MLP neurons of a small language model. Each row is named by its layer, matrix (up: input weights) and neuron, and shows model dimensions 128-255. Each number is 500 + 25 x the weight over its row's rms, rounded and kept within 0 to 999. Numbers have three digits each.
A block is one neuron, or neurons of one layer that tend to fire together. After each block is what it responds to, as a language model described it from the Wikipedia text at the highest values.

L5.up28:479516499491435476497522435545474502469526520542483530539464529488480474450471474489498500495522509539505518438534536482494498475461468525495491519486474485498534496490511536512512533492506481490485526518486520522483484484553529536510447516506493495480526441492519534491485469463527459514493496509512512499503480481468512428495530507550474501523532494522560445485473499525539522519478
L5.up180:470553570502479538506501459490511518525508522512474518500489505507503488474497516500527523503498523529467456489502521478490463523473527521497540522532480499462515507511517495519499530494519464522472495495531446494519465511539495491471538481444495508495485489490490528531523458514487496539465487490496510483495501567506458481455492533481498490511487544511505507479465485530496485501505
L5.up194:494531560541502523528488473528504497537519525506495501520507485515532486507540507448459484510462495460511504488495464482507483489477511458515509466493511489478531543472512521495545508491483518530450500501457479514514527497503521515495481546494472449500505538502498513489502516493490550543500523505489467497497504480473429462467556503474525418491514498529521486465479511514517466482490
L5.up336:476479529419513529500511477523491483504539496496540474528483520500476521503522507509492494472472518510543498493510495461488486484542442488548475526514479512476525490519470526520512515435528498550507538488506489527513509502493514521486473556486469474533470504469492524495515491481492499489509496510508526513514512504475512477523517533482485416552489443526507526494443503498501489498485
L5.up344:486489495527494530519507478519472475470506531517508472532519471513503513509487498527484490452467490556500488476500510507499479479470469535489529526481470510512492503507507547480493534491503467508486528439506500501527491483485556543502476527461479503490497529467487499511500463501533496540516480501512505539482514395532520478476544490497538467491525513520549466461486492503535469556521
L5.up379:492525547543473507499479514517526508504569510524469467512527501515520513488504515515508506467529446492484493414506512504499500496533503437550514505459496508497481504457508512449498487502475482495479499465501463533541499469498516499510504535498484518480492462500489532474495503498495569536474514457546500522477481459480496481485478488539489489513540482528569506499471503497532526474507
L5.up542:449497511483487484533565497512540542468490483539497491517522507477548502567514506482483519547497501491497471468480498552511453482503522501524496547465488494499523496499441494477484530475498490526507509512514481507498457436524478524515450546479456533512461509515464472489510512456476460529509504458512519529478482522531501509476482485549500497522518521490566477529479520496507525514512
L5.up631:489492505483484541515525500505538483520488509491486462490475513533496477510488490475510498522513505448482474470528464509495482517472517513513511513436523497426502512484509529455526479477546464521498482502482498553576453536489483472505487526511490520505512519528499482488488511467458533513529522508498536513486510473464509504532512510500501487554554475456534508421498506518516545480457
Description: Templated statistics and tables. Predictable tokens in formulaic Wikipedia census text and table rows, such as living in "under the age of 18 living", vac(ant), and header-row line breaks.

L13.up103:500519490492502491498462470549518464512526475518503541503503498552483503507465525472465505523478495521521468456515500521515506458495538511534541464498517531511482542469472502529471485490516524537513486523504556511473476460513514511485519525481525481531512476503490505530529480503485522482570490493515473509526476508465527495495529523487473504514534511544490460474484478534478520562485
L13.up131:502528533489514516491468538522528464492490483536468527475500521492532473494498490490514520480497493477519480480464541511494523510514472542524531497502502490548537494487485535470487503498490530502520482539509532508535452468492488564491516509535503528514447428488495477500490548505511517508492490483463471522495514520509532524481467508490461524535507512468494494463497516492490522544468
L13.up199:527519479530467499449480528447503512476510472491517510491477547465512465485462498481548489513524502536525483448496466494532493514516486508524491490453535468492524491490471479432504477533527510502469546485493505494526517482455495473480507528514487499488473532485498518516511509430509503500500465469493501515521498539472483541473505515542522472479515529495500489502492525531483466484538
L13.up242:482533526482468533510529556498496500489506480476529510554510543505493497511437519507538484493478472465505542518506489498496514538483497518489539531460506503504511504523500504512487486497476519544480482498488487481489496453512502499522530493494476527466489468493499511527533522525565453587513501472524501452495525467469518450464480537513476469509491513496538508461464526482487510498520
L13.up254:512466504514485503471494528488485476528506494523520519494489515536461490512490489460528465484479502508516505481486524514538497478485464509516488473482500493515474499475518515537466497500531545510488507467508494518464465493490507489491514478521469518539519469554524490471504463502557503484520479493467462464482538453500515536486501518489474494551521475503501527509480533466527534505497
L13.up352:554475453469526520482496465513504484517535474489496540525466525466488513488453499460506536528509500533524460501490496518493546466509483503520528512490511491498509505489495506450442484474482456509437505459562486523501490488453500543521500517518501522472498490454513512498478491500497532476493477485529472498455491509476516489454502485528506515473508472490527505503522502506499502482531
L13.up481:511463484505444517541508476539574460516482520484503515457539477445501513525520482463501525512507513505537544522521510498529504504489476500515470505483469538490543540501491536495527470522510456493483546486461526499510480485514528468517490530517494531518479465512518535487484477496508506486495505489518484503493529505530536453503471499541490461475508488496487495477503532523516552559510
L13.up687:492518509501484495562522500458527506481507497475475516482490525518528539511474535494489546476500511442529532509503499535505478500454490477502468509530523461494515497507482489500465485477523483510502530506504508491523490497490503524491580500445536498487489429558503507518488490503508502514506492505494486490516534470465517466461505495531524540502520468479492489472521470496432507526525
Description: Table header cells. Tokens inside the header row of Wikipedia markdown tables, mostly column names and separator pipes, e.g. Time, Total, Pld, W, Votes.

L9.up719:528536489471515486494488505476541509502531502500459477522509516473498506512498529542515504492525474482472448569503464526534515536546505528539561524471494515517484511515514438462526488468529483496485484496479493499515464508496581513447539496486476502468509457511489506535494523480494529530452503531505558555492528478492493468505503494483491480486503545499502503500435513495500452503536
Description: Table row-end pipes. Pipe or blank cell separators at the last column of a Markdown table row, especially header rows (Pts |, Dec |, Playoffs |) before a line break.

L13.up8:460490467505562535489550536521472474510506475489526502557514494510495451499505502501530514517465457504516498477475524483489534503476522513511505494461533490526529482465513494499459506501508502508506548503468526507519514486521497500524494489508549508492493521514491509537445485471490526520517464481525478445530468475496484506497507517493452479529486477541522471501489475517513501533515
L13.up29:490509502506483540495506508489508502543542547550481516525496491506479483518511532485509511529507458524503446448489502485445536508436493463486499484490496465516485506449515539497479532499463513528486486508523502487491498482535484513502500500485519478486499476496458515497488544491533531513501535489485555523489511468522481514448508499478491459501494483485525528456474496505472508504509
L13.up46:510503473479491524562479509494479474510528496514479526495511494508488480562555527538455516462515467565469519518514493499503503514476468475502517491546523512509521509442495517466535506465464470536525473469513493472544519479503499503506509519463505514528470496524477501506437553466493516510487491455547508499498495494480523474510490532482519447512488423504553488503500458491488500486498
L13.up170:512516499554460505491494497509513496510519544516484486498507531506520488489472528506480528472473475539423487506504479475518499505480484460544522525493509497552498540473519465489480505483501503503499499548457524567548514493512493509487494480475517516494462440502476496506488551496531514484472510477524524436472450481507477484492488482496509476524535498524520521486494499489497455488502
L13.up354:498495490504553526541528545491493499508504532558526517459541532462482493473537504480505492507539498516498507469532469504502502482491502472486467485534526432487519509447529518513505518489511505521540477547496456537530503497503511497495479463498507485528473527484561508494476495467512472495482503482502537486521494520459556487485501513502496492522458464504571498490512486507497519509461
L13.up398:497492510478510486514551508510546440470552530543487503484514506493534479491439489482485475525498452542499499523522494490490508494453499457514520479497514536490483495474488497518526488464525495491479502508532491455497497513490515523513473472482538462517485499475478509480489525545546511506526537520460525501515444514505510486524523483513470471518476545448523525515517522489500506488479
L13.up505:498543474547488501511517467496510527473520497513486536516559535535490503507531546513478544462523482525501479502529495507497479501474491488508492478503518465527481479420550451497546499465460490564524494523503529499516475484528472523518513512490461506527511457514471490510494527490517505501485518478496531443499489491499489460502506492477519483504503470522535511519485515526496485516500
L13.up624:519510486452473506468494503482473518515513499515527495507507557529545507513533482470497552530511491505465523480486490528470516507532498464493495506489491471468509457466520494520518521488570494513470434494491484500471492495505479489490520507478509492507496548490502549507441457469467504518480507524522512510471479487492486487431472470487531484489495451523459521521524509520530535478519
Description: Table row endings. Line breaks ending a row of a pipe-delimited Wikipedia table (election results, sports standings, court case lists), plus some late cells or separators in long data rows.

L9.up619:488471508516531517516470475502515439527510495499493489468521504508492491497496516524505572499533477509488453510491501498508535499494479530473448510487476472496519507511479491503496473488524499510505498481495512551509459493457493485505511553506499455464477486554513499528515575495511486486490526466480514523481503492515531551519512498500478507528492462460518482522493519509450489497516
Description: Table header separators. Pipe or semicolon separators between column names in table header rows, especially sports standings (after "L" before "GF"), medal tables, and month headers.

L5.up21:495487524526469529487522502482522484489513546505467492525554522507536500489472469499493507509584568488511465497517461451489475474464474502462500523522463487544492526462470553440490505495531495487485458478473489533532507502459521519470486468479474481537509532512463495522478495493500500536504496530491530467503530517541527502478505472493506471501497543519461506536463520470513496500538
L5.up93:496541524477444446547476497510510494511497543530457493506469538478477496505511512490502504493534546522485477452501481515502480533503489473490470494499499504524542493499480497454438513502516493557466471501530486539504445477476543526525541463484483488522466513485472502497503470511496533489481491477493498498513479510516497486501537477500507479484502544528484515491482488532503512498495
L5.up245:506525546481510492514492547479455527478488519510487510523476490462502531516507477523484481526531498511515480464492479480479524522483493493554514480490491510490491538520465525456495523478490470502478453541502488532497526526505531440554483473495520517530495488500482521527515511500480504516492544549507490527482540486494492509503512493459467466505503499590508465522444505486486497549488
L5.up265:512521510491467498538487521528564527534495499523460507516476505494526473524523497493492520517509495519526449474455505518522468475487497493488534514535491497443492541543476473506498524496523539502487488480441493503493495502506505503494514520454486517496526527529494508502515514521521507514499484512516511538506459515505494510462472503454490467511559541528504538504505480485490506504488
L5.up329:493551534503488516528540487483544505475520529523462493515522563526506467516509495544487507519504522520518472485480505523500509478501500481502497463483544501461484492485483478510493483469481549465484518502501505490472508503452450492526480490484503490515513500528473538478524500494468509493483445465540498519453536465492492501495479492467497468529467491511498491522483519469490506488483
L5.up581:521506479458462503501497515463531499501501480517502539503507503470476471501503516509475488497521498468508503537538511501478506523524489489499519487500486540488490465507522464467495513523553512534460454499499517494500551489520500516525527490518522504526487516528513553489507507461471468483482539528504515515583500467493489509461498475511467476490505494468469461494485526444521491457499
L5.up670:462537530496526468481489487528514497536496567529481463504445534511545483504502506472484494482481482512464489471486528467528473462489485503527506433472479534466469503489470496512536537500559499510489470494520507556521479458491501496517494518462461533489506536524493524543534493510528428538537494517491531517493498478531469504507480499526472497528492500510510496469502464507485522506513
L5.up766:520527505510453516523539478485510453501531522506432475515525478498509504490497520467482529565506467524495490475525528520487549498505516437496482499482509431520491542512444520435495501484497494479521523511523542536499495476458515516494526509485480505461544486516505493520515458490540494528492530507490472483523478505531552484453502510493511481531496527525490503511513494488494497539516
Description: Boilerplate template words. Predictable words in formulaic Wikipedia text: census phrasing (living, housing, county), infobox fields (Preceded, Township), and sports-transaction wording (traded, contract).